Part of a small language model's weights: width 512, vocabulary 32000.
MLP neurons of a small language model. Each row is named by its layer, matrix (up: input weights; down: output weights) and neuron, and shows model dimensions 48-239. Each number is 500 + 50 x the weight over its row's rms, rounded and kept within 0 to 999. Numbers have three digits each.
After each neuron's rows, "fires on" lists the tokens most often at its 100 highest values on Wikipedia text that the model never trained on.

L8.up1685:538424548468489513470471527531413483485442555453497543468501549483519499540443513532468478465549530458512476457602402473483413494487484638525568508553477467550494446493456610403500564528530400562515523467529661444525470465492461530406527492474446536580553556518560582537571496512515516442502466541486553510503558581425514594428474448558473518488515503510551555500348484496534504417519466464440423504485454545477514500492435484457486498497586494533483446515475457490449527500515501517487547474488580419490555575509501465481396477514518457523544490502403464430455450454498535524
L8.down1685:453492524436495501456474525427425454513504447514576515546564548480412401596512468388497555510481532483409530464457525494541461503535426492378418485520421532550552493472505486494482465459517451481450520539539490437545525459557409475537489400473483512477473536451472426500608515423479471489465545421520474595497478411448515420514483450512432460550528556467596461406554549434459487461501454362447520477532449538420547573516539502565593558432533512502466528495424530541495483525503491567489482511493484477441478610400448502527578429560497540450543581592481504573529504462493488510
fires on: "'", " ", " city", ",", ":"

L8.up1491:419453579459469522574499427472576507425639554426513555552447477459543472483485515517501543483521462508417561528520546517442478541537518460460508481500471533558488489528531414571453481525569541450492533536554483562492610533576548542508388453561441438449557371432520524494545550558498361514466581507486579491432649603478492465502450534486473528522522486544469489544547487596539503487557580517507459515492566442587524525547478441481516515469498517428660489501531463486581469529487534449546478482457529485521493408598499460549545471543535490385400434621475503558511439454547533495
L8.down1491:572545410469540430527407543528521578386507543462498520507562503395452459567655438600431442552479500447538547519535468480499515511541548427448490526542454469508571446538447518474480433419507536462417554441497465458539487526525553515459472469436505527487487605496516428506556458488504441491485538562498520537494552480565526555554487500414492515545501540565600439486594437524586504519532543516533548592469483468500565592535470523565526548575390511486525557480478421459412425506431543526459510471445492443408414437452461538450553470575498464561515579563385426613456559434443454573
fires on: " '", " under", "'", "’"

L3.up219:579465540464487563504558493534600479418470499525473425472545464461601485528527479454442489532525525493537522467585512510448439528547417418511542434485542438467529509447548510483452488469551401412513433496622444520622484517463489406522544425522456453545513522520491575504484561639440488513477493406415509547450514450486598469466431499553484508530500566520520446504493557525455475428478540465547422507529515479411492527458467521437564523428419464482454546489588586450501466495524539478503570498551435433431493516547513458601396474455611554447464501523509508499480564557539589525
L3.down219:406414469555533478497517444491532413529577599485590419577482505534568506562513537529427464478489504406468440473537587451507518431570480484521546527541516624596548549557498462521493505467443499504569536482524556485523476475436468520568522381554490479447435500362616379442584477529542508455556486506548473444527481437466526550428595510509432582452533516471506531515531486449549506480549460532479523554452449505573420366563472487505472531573512458513411545481510480549446454521531443475451478549446365612435484441555574470471543531606495483536521511505576484478523494517566442584
fires on: "/", " and", "-", "ha", "'"

L8.up520:569466518418480543398521584484476501424560498574522491587488538586498536636417421514474452439495491430502472542503444516506562362560530559453554402525510470465485427391498539533491531455460470386583444458492481464544457494498490509545527557537530561526526483546556555436489382451507525474527434556476490503498565593434476540430451406533445564420545577570432438497422482496524429511438541508513507453519504448536595472449414514534557554485416522412544540496430472533448543461536545509521542534409509515513523559567539452556586445455433491551541387479592463485418497378420434513
L8.down520:521359537568458496438502605504508467465545521494472447412514486477600551473490469600476484540385485474544589495538547481477538449504491481615443489542538463559488508464499508509458475496487524457565442466429478518549451530471504531558458497563438471428531441500556545369524554529509482537489462576444509560539376609625514534468492571528541561510475475497508477547427426556429557569516463552565471525443605436479439505488487505477483568442448490489418527548472510506476517507471489488470533577459423421567433509537528511489501537586441378488522438575550438542522496544519513489
fires on: ",", " |", ".", ";", " was"

L3.up1188:465518475472502519402601493523463471439508545500442465532513508503477540467474481492554503513459510530504508435457522395531526519456433481549557487526432426523483482588451549414489536487530488453508523358559511452469412396562506552519525551460551483532456603539539418500541495537491497511561540595530538530521530550512538464454455510483547504518519500506500562491417484498460516406530522455477482395562462600453418513587472473479473556425444507498476436537488517506493471483527540480460505608465464478539422503549463406539530533538549487522423573452503517501514514543488592526
L3.down1188:492548484564544556494559516440462447523495543446498538556523474456472477585463574434523498495436487612445540476496505459557471452471486480483505538600463554412518477513568501502483397500527430523506498448482469510493515392611496533594545487492546484521487695432529430529514488472541491453562470485447564556580358535504469573478455392542566522559484491531420532402426450427487577441533556511485483485486558486545381558598451513443534529532426551504551476430482437558448399520532480527443453555512443472514470532487451480507450554546509461545414476504483431506537512482470589500
fires on: " of", "ed", " on", "ing"

L8.up1584:566466548417456543532557493551540524429541526504474535575433433590438480429442501555531531522483502495556435411433513497557529527443501479502569440451490539581491565482502640375431580489421474464500551499446514490529476516544597596505411543479535486520490494564445587589437508575447477505517496553492462443439483501439520434548549473572498554484504494556452492503508526483605582538494579440636489460559579519477584403463546511549569525541516509521468438609537485398589410452476486593498524536479580398496530477546503478524420515490539496459500522440424561559460558493568426485
L8.down1584:453489488613509548477491499476559513523478613474506485564423473519503484445529547433428545523412497464510466534510500492584517597444542506522453474496520476448577477564534527493483544488516488488457555457491519507512461575483416524543416465493586474513433542487467497549473499431523581405445637495444545549586458638496489545575583527430477534483458621542512416473482551373559480437478547553526541540506529498474429453506497482511552446526483501550385597483514507552512478445459480475399500563527476546457555511522351517480490423562631408495486585574465565527487528421501571502
fires on: "ing", " up", " out", " working", "ed"

L8.up188:556496553470527495497539603540516541538541506471518487517512516528533457465451533506498523531520403430471389580477605421537509474467500499391516503475518509528607514578447533372480452382506587468479400479468554551420476457510555545516453463408568510489496463576500515519603428498446439469540439497549446503536513447424546463602450378468469477579560511522552489486504428540499457485426621505547593522496469524465541589539425500503502460524505509493547453545422566523471520435554453452519516488490464506456587569436507541507544545342431475572492516477458512503470522464529515491
L8.down188:557596419436506539350536409488464493480555499564387573490578562493433452465504434531438458535473555485519519510540494466530566622464485442528449560385497491440441514507474519513631389522529438494515504455460571540516446428489510581448511561456544558578501455422439524519502580497578525544529549548496565464553465510427466434470531517509519546473509417545506544616458509575410543451402505575493458506553532446496605605512559591554542524581426463486622490483549531569483451482485468427537436456488578494553542490422536538439533464467494517567428495584463537430520529558559534484
fires on: "o", "-", " of", "a", "e", "io"

L3.up984:478504534468548480568449514528434565480514467513478517434526506431590405582526488509457567404533459573525514531569448479496421508578396514458454505495493575499476452518462411556413499486502440519509446417641498463456598495452500515512581531561532475480620429490529523489508478428504481450477514498439509543383511494538597478503482441475393388459554556491423420539492565471546460516482588583587526525510524416502461472547497540483587557428457531507453473504523504495531450613651457593439561528498514543539505584593593453515500525496478473505589483537536462466476477557525520524
L3.down984:542526538603520411546529434406473505425470465471569426576480540600500486521521496594548549538531473469531574483559503425516585469444448551545542496499599450515536531524555480475361492539573496579556399527440592459487506448503518421449521624577464504478504486464456538422429490486463538472560533546462489507559466521515499522493515564495489461504485548483566470482506478457510434546554479485506428464475543545456501433479513519484472443554549600545482478539509511491465486488482544543443550556574556497482539405403515545475564429484455509437540551529503467525483470476413484540
fires on: " |", ":", ";"

L3.up420:551457565449456449448482425486573521491540529541540568495467609492556440562563478504541510514524464506435519549538591557439577558588406505534584511447505563560442476522534499419558546566554412337568576499468545522469473535527454490518582561513460442524544533602506496409496500449516501579489569446455550550457536503551519515476456478508518512543520541534431596564510460394495459448443480436508509481511489509525521525457423400525534447525503520469479541483512453507561490405570594459535492450451520637559419532476506463548552378494488524562509463458503446480501552552448514578
L3.down420:545550569573511475473545379514496447495614578526502515497594579412544505539478563480470446454455469516496535472566490519571471450504475510472516536450428608402550491517504585481402419471502422467531478535446488479502431516530451540511467467449555447615503364465462553531387493443456479582438429477448384476500468487463498491491526509552493456563371493564491562512497503493486611449489524438547451501436441415579499558451510466595461512402494508428399572404510527488481371457551447478498522487538457514494492598567460454530528540568490511511431545453474535506542505505403421553
fires on: "-", "e", " and", "th", "a", " I"

L3.up1352:478483394508564516468513531392584576490472541510525434474588475539474558386451528432506495533568591544421541460483468613474462367453581513539458486464457593404412515486481526467483475547538487540464516526436481458455445474512540461559479447400539521533490535520568557536400548482462514483509449534593528441476525478503441462487352476562507485433539450472514500490376443555489536480463495546461448550543553448479581578510567518496510516436546459513574470524478559481440559448435423457503502410532559416411503458455462515516538500487466509598556422523474535547512536544432461558
L3.down1352:362544479499541486557547480520459485568534520560511489482498449578494507404470581552489443454530494555559459473501520602538497568562522443512513463464398606450432541528510536548436468567571490490513477473481410470466557575485415538557418635442539414511493479481465457507437503467483485512468511469521458479457382524493482537431429479461547460536431478522543476529546502574478539398461476513542413565532459562493534467525509411545516457443479479512533411529499470463443508445481514468494467476539594516489401426445429509460442414462552529474528581477423547473474493575535488525
fires on: " of", " download", " m", " de"

L8.up253:541493501485562468561511511536549480488582463580574505501409530500482366532601572505434553466476535511470495484460572498491484588546553516585497612526454548509417496526520474513460529495463578440525386557479502514534560584538499528567514487499456465497562481449457467556497480544491488509464533534463493501493513489413588442528524566441597555544461529533548569507494549399489502496558574474545516452540457458507469391521485538585452459484522528501475426500547470474523482416501537505560463511435473456480497487508446372539424368485497562457429564420472499510486462593468563431
L8.down253:440536473469593529575426527556529588517488489498520465461453533416506434524550596507528543433544547464441487367407459461438545503480563539511390509495471499534403555439530473626503532461504534555425530544542484558536479506508467444539492582567509564592496488434408431521530452540509470521510493490393491471522475477424525493524475598539608470485554576546544658597590599550481394500544570533600439521481468446490488479535425407507493475419515490538467488562494447533599500552505438518488420603508599478478517427465581430585461529451494484518420569583534493539508479481523417444
fires on: " |", "|", " same", " following", " 18", " different"

L8.up1190:466570528498468500495457459507454578519579584499516458545457431482408585528568596470400604526567502529450397560514448545508489602521508474513516539461428411494519516444550484524472488457553397534476471597481566417351395495574520503527414521596434494493496509474406585548452555453545583464434495496506507516506463437406523530448464454495499468376527375488490445453495485514575346511490539470527501536535553521444548498521475574482477555542476463480550410476517519483529532547507509532562543549565557468427524560456423534477487547439405483503471440594494492522393410461491626473
L8.down1190:550592477442422446550508475408425543492474509565563444422457475512501486491571553439484527492472617510526507475491544553528488556503457586571444492475494518525489466453504531467521455520534484433540426561504582435532490466591493536599424513526561492502488469478409546399473487483523449454426438350510495426532486520503474527575543433498510501428586565555521501509548530547559420552494465466444528529568425449497544513494405458591553459457459457429416501581580492572513507428561444516481543567497486365542501530470545422558504486520492474494477468603523570402474517553548459475
fires on: ".", ",", ":", " designated"

L3.up354:474516453543543569494499510441547442491550474500514431517583588544476518572476519563474532497570465457552491432507493436421491512419420602530518478491495547533521521530595606499425585489492503482537441512521503490545511459534478428551434477501502479425463510467592550500505421482519550517499596529484457510454515590538460462567428457593507457521549515402519470529483559370531519597478562452438446484463483572455544553442497493524527482503505488551469503491485436482520486359426499414482541501478464547543423491494542460507436548481503587511484528432472527424488531457491498514
L3.down354:464551473509577571464404603458489475438442558429530563540531501501548503588498460541374461515618446432515519499438497483508563472457455571494476513583522501563502461532462503443524546478538518458446465468459560456516397464544410396469554397420537522576478528472460581507443553429488558495464554526512550503476570537489452482532506512610412408528507518458466567447529461469541521582568528536547487468532511550433490431553431500505397426538514555511473528477541394445555563438593552478496596521530439634539468436458509472361483457425456495578504482531498493543486566367491493484
fires on: " with", " for", ":", " of", " at", " from"

L3.up958:428426469538491469526455577454547491506463480535526607489499410569548481595546505461518497546533529461449501507483565497434534584467461613511592478562458629511460598464523594499505519489597441467603470525555539515453558464502459474562542487574456468586487461503474466459514479517378459509439425564439498482514517443516492463378541533469549514568481558459556449459526484409539515549479467574433520475495508580504516521553450460532550503544554546548475573504667456585608487464491567510526544532469515621461476507456542505525466488489460505420441508496514508493524472560538482420
L3.down958:531516480490559526536434533540451508451565460550499524461458585515586504476520486599556505462542516569522481468602504477581538539587451621528537432512485445480460555500462459534455424525560493559566414477521487507449560592540474568589516491509531441466407493563478483452556446459525522542361499448482464409459554493463470502479528509451518508504485448588473390544579496490512541362481502404458479480465491519517492410537437581532486427538519532536544458505505401451538444444499517511572451551560476468469380466529455495613475464535441443553460550573482454571515370542485473506
fires on: "in", "i", "o", "a", "il", " |"

L8.up1528:600538538493550519565472466437554420384528521545515510595581478611407623491470573561495459479506516523515497488448491514481494426512624528499509476417490433550454572522563546379518587476446432480463456493453457501473455422465479497491499493487495550456502465541439478445372544498494545509523403464585521444412582542558537578442557457512480605471522550471413509463540484510440509561490498474530550519512474419563393475642555519481591470577426549597554435486528556434493420522515437504498542474425373526481376451483492460578467517548561550522568477469471517486438535514557495451
L8.down1528:440456594562556552477490521485433474507447438601469450489434519484492598506543493476491360493455501391503502531549444545634469438501590450486417526467555495507559457492474488501590562513583518569579475572481470543533492526485508491515498490511521526451533493424391504553398542500542561455432425457605439469491563477433492514446576475508467509439534463492562602491572523502546485534517499498389570461559512497471487373555479533507469567501477520532535421474515540549421523454464412546409472519558493527582451456481507497516522488536449426512481455483464509512579505516434597478
fires on: " (", ",", " of", "/"

L8.up1729:488459567501449580470546564472473496466490493446526526434527497513613537394507463510566532434468523494380506503497538475547369452550550489460461527459488484512516543503415495467496603417515459414451510548467478414480498511562542565398498392544533469444577492503448469546550535425440417509521518610550503527390542516515511438441450492510573485574400495516530535437519545564552473534538520549394512511542495439459598523445446540495476495569522466417530495527432516495463501526513525479656541561428519467526521516535512442521473486558417462497461458499503415462516511496460590464
L8.down1729:449484467509446526533466421501520523564465524442508456475448424520518490499465487460514459482431482441544490485405504537610495514456389426563478451461508505482550575565476541438445546494545494472426465451473479586548504439432504484537520475449460444472534425466570508538431474478513430560524479523530394579496439637641482459463511462590468495493486486539602505521502498442515509539500463573427485515516446495473527497483511498535507467464478495413508460571519552530503576517478521520574511485554523579579489424502493515470566404447502463403456522546490539658449523470518614486
fires on: "'", " '", " like", " as"

L14.up1601:442457447519523532462385498596501492514414446561468514492433549515491539473467530480571500490532455458524391514532469554482529482513498431478575557495505531569471486526536529419439562603503450470473508599512589535558532531480520522497462535498561505462440527526431579544444565395503478489479515506573523556472459515485572548463519601425483536487556473500533536502518402481449470528465480543475507420604530583512493519538481512534527459520436477533490547472576476557557513420515488522453544505477506591531527495493467476509489402528459454526567502538538444517580614424353507447
L14.down1601:471448496430534516543494542437517435490500461490499400446475506529471605420461553619454516436494504466504510484456499530502511447449497497483471606498457463526488506461500541528531572484608531473583548508464565518528424598475370478526530581498459517557566459484608474469529551497509515580462554507529477516547514575371439458427519490550505450518506442531504534501428528479500460501552443508519582557547451439547522541540387537451402496526570524469546422499546497572451343464512413508476522581486485499583480505444447460508497446514518447481467491489541554492525529603468518397
fires on: ",", ".", "-"

L8.up1740:518519476503495513416406505420496492518535471486478327572440517478590549612496512523545513464495497479485613527405565580469415561473473399524573433461430576543470519403540503455435480479538502463494497604484483521524502507466444593461453471459537516552524504510597523513460478541477555460443524456516547538428344512461539506444432500500416488388380585469507430494535454592467479544579503481509482531489423520494455459589549560643513529461521454548571436475492457453503501467460480563621485535570476488502521527428636495553506562529549521483464458421511468501412391459563532458
L8.down1740:429451405511560431471394453497425463462461460445488544440569564462494496558465523508412425494432467407506445366571566503422450530492535463537533502488473387482505577501455461460556545565490551449506515498480525498561468405533574526438500546448548441449450571581474513533504573543508517409531487425402481544459500489473480517531524522513511409476445523506517516481463578464521562529502558476443477402486468519529458552571491491399496445481508486571451494476451499500403458496566499469470523514518434510546573523590482469516461522496593560458472502453520446578543509529462460505
fires on: "'", " politician", " to", " footballer", " football", " a"

L3.up1084:561497620589495481431568511573481487525522507481520503529475387517540494550549504564547542559491482528476472483462518544507516506520546545413555507445435563526460548446573568438402551391477420501361481508538569512449553422462591571469352540417407478464464484479471459460439501482487634514474548533514496568444436569486589453475559533516441508525483464413441589390546511478573521517484567532509439426443516492452434518563516500461512522452515467513481480529493531544523539552580511477535464558545455462567471451539566538436477508479478451492498542508459535452537466507479455531
L3.down1084:487572466427430485508512562435561493628515517476540423442592512491559441541461499412467437610514461517452446542499482479539485592537552415507521470423516463468511452491454498478500571531547391432536474511508470532488545498484505502510506538539529512591418511442531572527589424467520483507441533527515487413536473530532438535507416461569435452566497444393459491566501483562506529558474573435436489527472503443488568477469502468501454504565470542533526554603474527479562482496531511487475502537492530605517470459502424513422391561563460449474588492502408471378538560537463483555
fires on: " |", " in", "|", " for", " number", " the"

L3.up1749:507447530552501479525531496564468536442454584508476502451478467499484580477542449479529491516636578429475430501506447554410537498489518531457507392496543568594486402494587630442525500466500425421520434480600576523487497426508497375410428545415430604488529495559559523532466467453443465426431615552502474554454570558549412438501503460575468506502571481541511457492493450374513456420579495590492500547441486488538506517565420522464556439387443531512453475423593500532545479495532501511491547519550419544473497455489512496513572495508556515419582528452552526492465537462542486452
L3.down1749:448569442506514390498563565479434480533527440541497556480367453466552470558480567533524550516480484543519426501512547488514547439385525527529445570413514410538531498532436442551604510509484513552533509559421441505435526522452443510540500591516536488513585575519439483556496473504370517581510509494520479495521551530456515494614473548496502471447469533495541483546419514602497528544400517550543432490565477474509621392493516441480500464525474467486564512525461437534520420476511490523482573457469546576518562474490454475459465464413510500566515439579491488478531519443492487446
fires on: " in", "=", " there", " as", ",", " for"

L14.up1010:401515468486445470486444558514485458491528523516507478546561557463464551425534529496523424406559464520614534511534521502456511446529508460454523445543566523550414495456488484469463522528457516366472575433467520544489487490504586479477480459568552580549443566465609521533448457507447479495481506496571527510546556482599472495466493505579498536552399454443465428524564507535530562603542556499389449500474490409472512494555491480460423432468594505445425395455439541463463543588525516474466501475484514447515341525512570531469513400534523571496581431592457481542502533493501485575
L14.down1010:557423589537455543535569599535525546505562531381535423482580539509507479493486460461477566502509359523473449446502527478361499513520479540559573518452581498495528514527574524421413561450445401513537567598513463564585503379523481488519462530520467524526518476474499506486507533520560466554559383524520512600469555521422574463488408527567407465568564520542502495527495523535495486535525465434525468482549529576446464527492557561553596500502557484644541513416449468446540414555447560538519492529472627546511490449469414480566424510448575490479572452559494520468456555567505559455
fires on: " |", ".", " 9", "ø"

L3.up218:539373481545447493486552371512510537502463497457565425446464534548602480513498475562470420552527600503483514509482465503507522510487489450542485539463545521460549574520465479578500541421480561477520586451567549449576452465484499445455381571527554492466545528490446441501463438484610500491481441461591403517592420562425489509462491518462446462496468496491525435486496577515475513462463528471500601510478578445524578456532445646428467544565463438459487539492493487527463431557458462424496484529536558478527494575543503526515544531456491524445595456461573525493587511548482462525
L3.down218:440443430600477512531496555432443426534467462479546478510452476516490520525573560510440488468558537510561441511445565411561483531406582573545468511485539398484505481540470501483394555482407486564553487504589481489437465554468549502518486495469434486504516550475480553481500608466458448474514403519504445511487448593457450462504534515488453604514541475377576486440473458518456588491514566532511439484476538443441543477538405504464551570434429453459480449461501471492486486537511516468452507449609479539503571571511481486430465517570532488451599509441532475529495620475527386519
fires on: "s", " in", " |", "il", "ta"

L3.up1461:510497454496450428440501402621533511484445507511591544502597696532564512416546517498541518540508532519559543517531549560598546463482466467450542537439479441503522433494523597525551540386397491553503532555495443462405550410528397471557518516607447525505467446432523421559551582435500436494478490496556461532543464375425479401539494566502435448571451531549594505486576448473525498574522484521461505469458474521508518479510504447443507376451625461546399507550503515598502506442457538543480580539513548544470498543495602502454516534490440489480542521469449459401553529451510473485
L3.down1461:483442503451562570515475562525607528530515504490485556443517545536546490505547547512522481538507419577474470465467459500516531588427515586599561518458481496470541504539419556495460412526468489428650464467488496466512433431462447536432432499421484560518577544552493472445500498420548551467517470585469479495500537523541527441513448441449465536463461417478479500568516505475453523508463479404433542492605507556475493541493530496467469432621574516598547477575539456429518573481509413483555529562523550462516512552430470442560487420485478562444435517497482503477512510582461450529
fires on: "a", "o", "tus", "us", "ung", "e"

L8.up1688:591497613366473471564505478456464506508478519509526420536458528527438521464515448561439625512471478534437531447398486549484614544460550531536565470451514553540576475541537535450479485473516474438481493464518477617465521479479448561453520450429390567455561441434486509568510545516422522547471452617518556510586564453518477521505452479534406498476498417442497493453565588543444537506436426507509551482562597421515477594510448520567435480468465567525402498474431537456478576481516518573476578471478470539557522522544484481503406455459527516436495539439552504422470466527439508491
L8.down1688:503419461500428457498500390514556550476495482440605531525523466524459561546477425481514534549537480447522544490438555520496548532478503489476596549553538552451522515535488550582464478445436492401438453445437506524480547445435459548432567370536480574521507509563490503536450585602545459471581513449551489477524567504541471472569542531466493523404481487496513467490495539566512603499453484527518516494528571458505490505422394521433455548452431484437459478388403476464503478548525519488471593487482502556474463520582514466563529440440458492364534471615508470516518479317431461582
fires on: " |", "'"

L3.up854:433508455478497481498485527516601495469507573470436568446484489462499639535483548608499556497482491449428521494487539546468450577574517437498554513518527633571482487471519477420502420551530532476548541479527466558529500502439539509513426456454503475501444477513515479540437554568493538625511430484479458453600501446469495536486449432433477523487550503502459529500526511497505542426477368516504521511561589432609522414475477580637527502546394477541515366532499508542545483450598501604519537469441445388457526582544446475508514507455498538475500468553442453601488576494483488443
L3.down854:468511464474492479587527415530524530456590486424507475509468564416528602562473495574493526500516524454459452466492477504527512451555440543463530486443506481508518561563605484499494453434389549627517512528603409537491500516474445455505411422424538591471594544494421418500497490515564503628402430604520511456462577462485517512515473431487517494421434504519555558435572486470553588428494448517438407510468548498613505570561506584566449500443472505514443466530462538468543509479472444561506448531439460374455487575471473470538514495450461463494461475544478489534556444453533517418
fires on: " |", " same", " following"

L8.up1775:503453469492538506585537586501501533479502477474518509420429555513499499484559491503469545407430562510478447374529438520502556451526470519490492518500517455445559584389502470559460516514323528500491564526521510437497552515465507513534470432492502487449566469516415544559508518470516451430569508578598486519529427480509417518504485472520541478459559554551463430497496485475546555499565624484512507471512485449471524385544609536531504486448494479522462493495512397488498406620561458538402540466476479440528513500489552517451511497490471468522541533488534455518456421411546503501
L8.down1775:579419433453457524445554477400563472424489422531543525520460520479556508539498559531428556498464545539529440481532478497528513463360454591532526491584457592504470543444540457468447456539487528543488492596506540464475589565471496520513440447521459465494477515537483471505423489411514496478506505559570481556541591460462335549491555544563487532569524530449403437601515472428528475517495485499532453522464458427417497509424512498486504573427546574493432551460495497528564386528588482549537500511521457566501418569530505538474541481404465329532504465575530526584475470534554532501
fires on: " |", " of", "\n", " in", " 1", " than"

L3.up1305:513425500512544443535554434416518526529551492590568515553512638566525437542558519577498385448487414487472544431467499473399457427571449482483502446548574524515464577515517518421529413536528423400523519492543432471485476523472505520538551435496542477503498371530480470468527475455571509470447479518554488535418460525559460492554506492498566586502441554517629485489499503481500483541430513434537476448557513510509574515518476519556470451441444452464475384476543532493511535527512510465567485506544496518471416555471446516539586491476572549505509538481496538463541569465573486610
L3.down1305:572567630593539522621495544436510489455473539603479463464521523459406514478543508515493608625567461538464496558470571582407511511530470504506515491484552413441432534525419446498514496444494451533589498439434537445462569457550494533468504588542481475487470461506421480466521538556469505529440457485544478530442465508499500455616485488503611447535376601480479422448524543498539520562524520492480502548484580507519517551523501493516487483521494578478443529445414498510500481489507447521574453498419515572566484478514464574510496450424526501525585566553436512456456540581463595603
fires on: " |", ".", "-", ":", " /", "'"

L14.up137:377483561604537605463518526541373545445591473523506503490457412438447484383544528509510461516495425441543476501525454504498563495525554526558438477420493531534495448466486341474607456460475533570442566389567501598473460526493541552533536481532479512498583404528487570493561610520556518521542503475503442463450618459464565533552514570562491472607526588453532469516498514515577550520474458505481456549543479577513499473507525531476534506519521476439405461521573484437566518511591500544526432513475457521452527530515506517528446497611471512481484446604541432539489581583455441465
L14.down137:514485476507572511499539499573533544470536395538456475530477549437446524594557531581538506394499549419579439454503473395531497532432485518576521519461494507392526446548555543558460588512564551491552493558444444474494403441582582541448491524436493452383517417499552532496495499479488490504452546515499484507495563472484558464499550495527533598461414532503422507529507485452512574499499532510509512585495583512527514661562406628504423523485417486501531502491506524463502525512492461518625471481455498587477502573530579475401541540529462446516550478594529511613529458457535480524
fires on: " |", " Route", "′"

L3.up433:413498464573473416466537531623511622509505375516538470464569535561514551594621542500484479523466562540483511469496551580477492472540416586466518507520488535423471498444487523418393419538514525463569418684563459469432576460526513455514492477398417476478477593502504509401463445461470420590479555641613539383510459536509432399499476427565480455390530437435517516469521465532542615515483482436514475579527386436466395500521483521465531413589440424538460443659503510519443546460575466561495575527496491424518510484619430470519468484562524385520400492474481486439443523547481482493
L3.down433:371467436505443552590492505527543417510492463471590454471540455546516480465432497441478493530466530476476480509483564600473584553481518470527533558514543522472534498358541524486459409572478563583540423536447489497428452417471482477470402512520494464540458524565542515455522598398553490523509527612512514384507470482491507545428418499436495493486539527464510478451522567493470539438527595429437453560543412518550516477434497578491501457446478427482443525501528500489524599528500511520520467419509658506445475434482550495498418515555518509530419541575492496519547469551508440484
fires on: " of", "\n", "of"

L8.up971:513477532489507475467473483522596526514554475421486536450590490479508536512550644463521513539485449474520501518576527529511558558518410491529557489492430410491560567651500563530454587445570521429457441517517520502496400489476488507568481426547503510574479483522525441417514491514447549594506550543461485504580439491379570497517485476496537480556455514557518408526549533494433460441465550568564446484446445518454526415528486450528536484562598506528476541496437482510501540521521473461574508528611555432557532520469463568559494523526548513471477458476480544480536445514491568393
L8.down971:470553450491556535447513488521515457523448477519437597474486574538520397456468397559492457475534533492528411471529464455570502528452504518466455565482484502486477511561427422445451435520609588479493500467531563502503508481461572488540520558512447541570519581471475529567446494530409475468479615557547517530547472498411418510530527578628491488501535475455527514599351560473562506544509535552517532503459511548445526492551537532467490542542550474429540491595484533482484445536479467527544518586504560575524428428443515475496495549468462475383453497470450495453558531535502469404
fires on: "-", "s", "o", "a", "e", "be"

L3.up406:507450598455436369562493488461453560440419463528550487556485582486567478491562523534531540443594489445454568435471536492519596514548495495514465528575457470563472416506484400494481581476566457477512518503563475495577514553530482483483480469542539595478567522575463553459537408492632523606412448434544515489584463485592516466475432501509475576511609508503502479509522547516534549454445429434476448601478465414552502502452481557440441506595465528542487475580488444539448530451565430431510574477451525506636436547485448483469469443491513524473559526474567467444509417457499601412
L3.down406:485573524476586364531596568450449555575496591454461490462573478535471461657504479518530482420485602478502431562484450576554451464464404483456503455542489578522465442586550562560458442495514463539462526527450490419508562535513487571475375459533634502423554468569544496496541492504474501483401455446487368524490517526511500487615467532534538460493484584472492474450420466631474431443576560443498432513425499427439537422520393499429534504556545547489542482536471604544542411520504467485518542578528544554543470598480434423565495405500496523513495483485535532486435456537442477486
fires on: ",", " ", "."

L14.up306:394481525579511488506517528536507488488527441418547478455456527498480569516489462571413455595464468509515613523530525463541555449557544531452532500479547552492425480480512466485572454420504527467432505593544467457420458507547516461569509484507514455481459521451510444469467520519407567562505499507493465466488574471456504448454520460555471422511574523530514569543530481447424462533510449499472560492490560555564459394465479420517470534482349538532479430437464494496587388478462539490532578453517447494416551425521442527446486524621496443506586486425500428521506445460597618544
L14.down306:539581528468458584588459551533475556456460532556490547499531450561532499478486430494500545461634455449504579461549446492546467533522492586500567589511443460454527517497526491477464475530430457498417437465560543478512528593473520558535567516521511490536573588484450510359379516427459553518479439500484463481485509470404501551514476466446425459495478504481502526438467475390478525463529442525475467536427406580520481513550534485490538518485455482449551455514415524362584428496599484448466478503429524504485551527449491453487510504556488491599570547464483629533501507492459557459
fires on: " |", " St"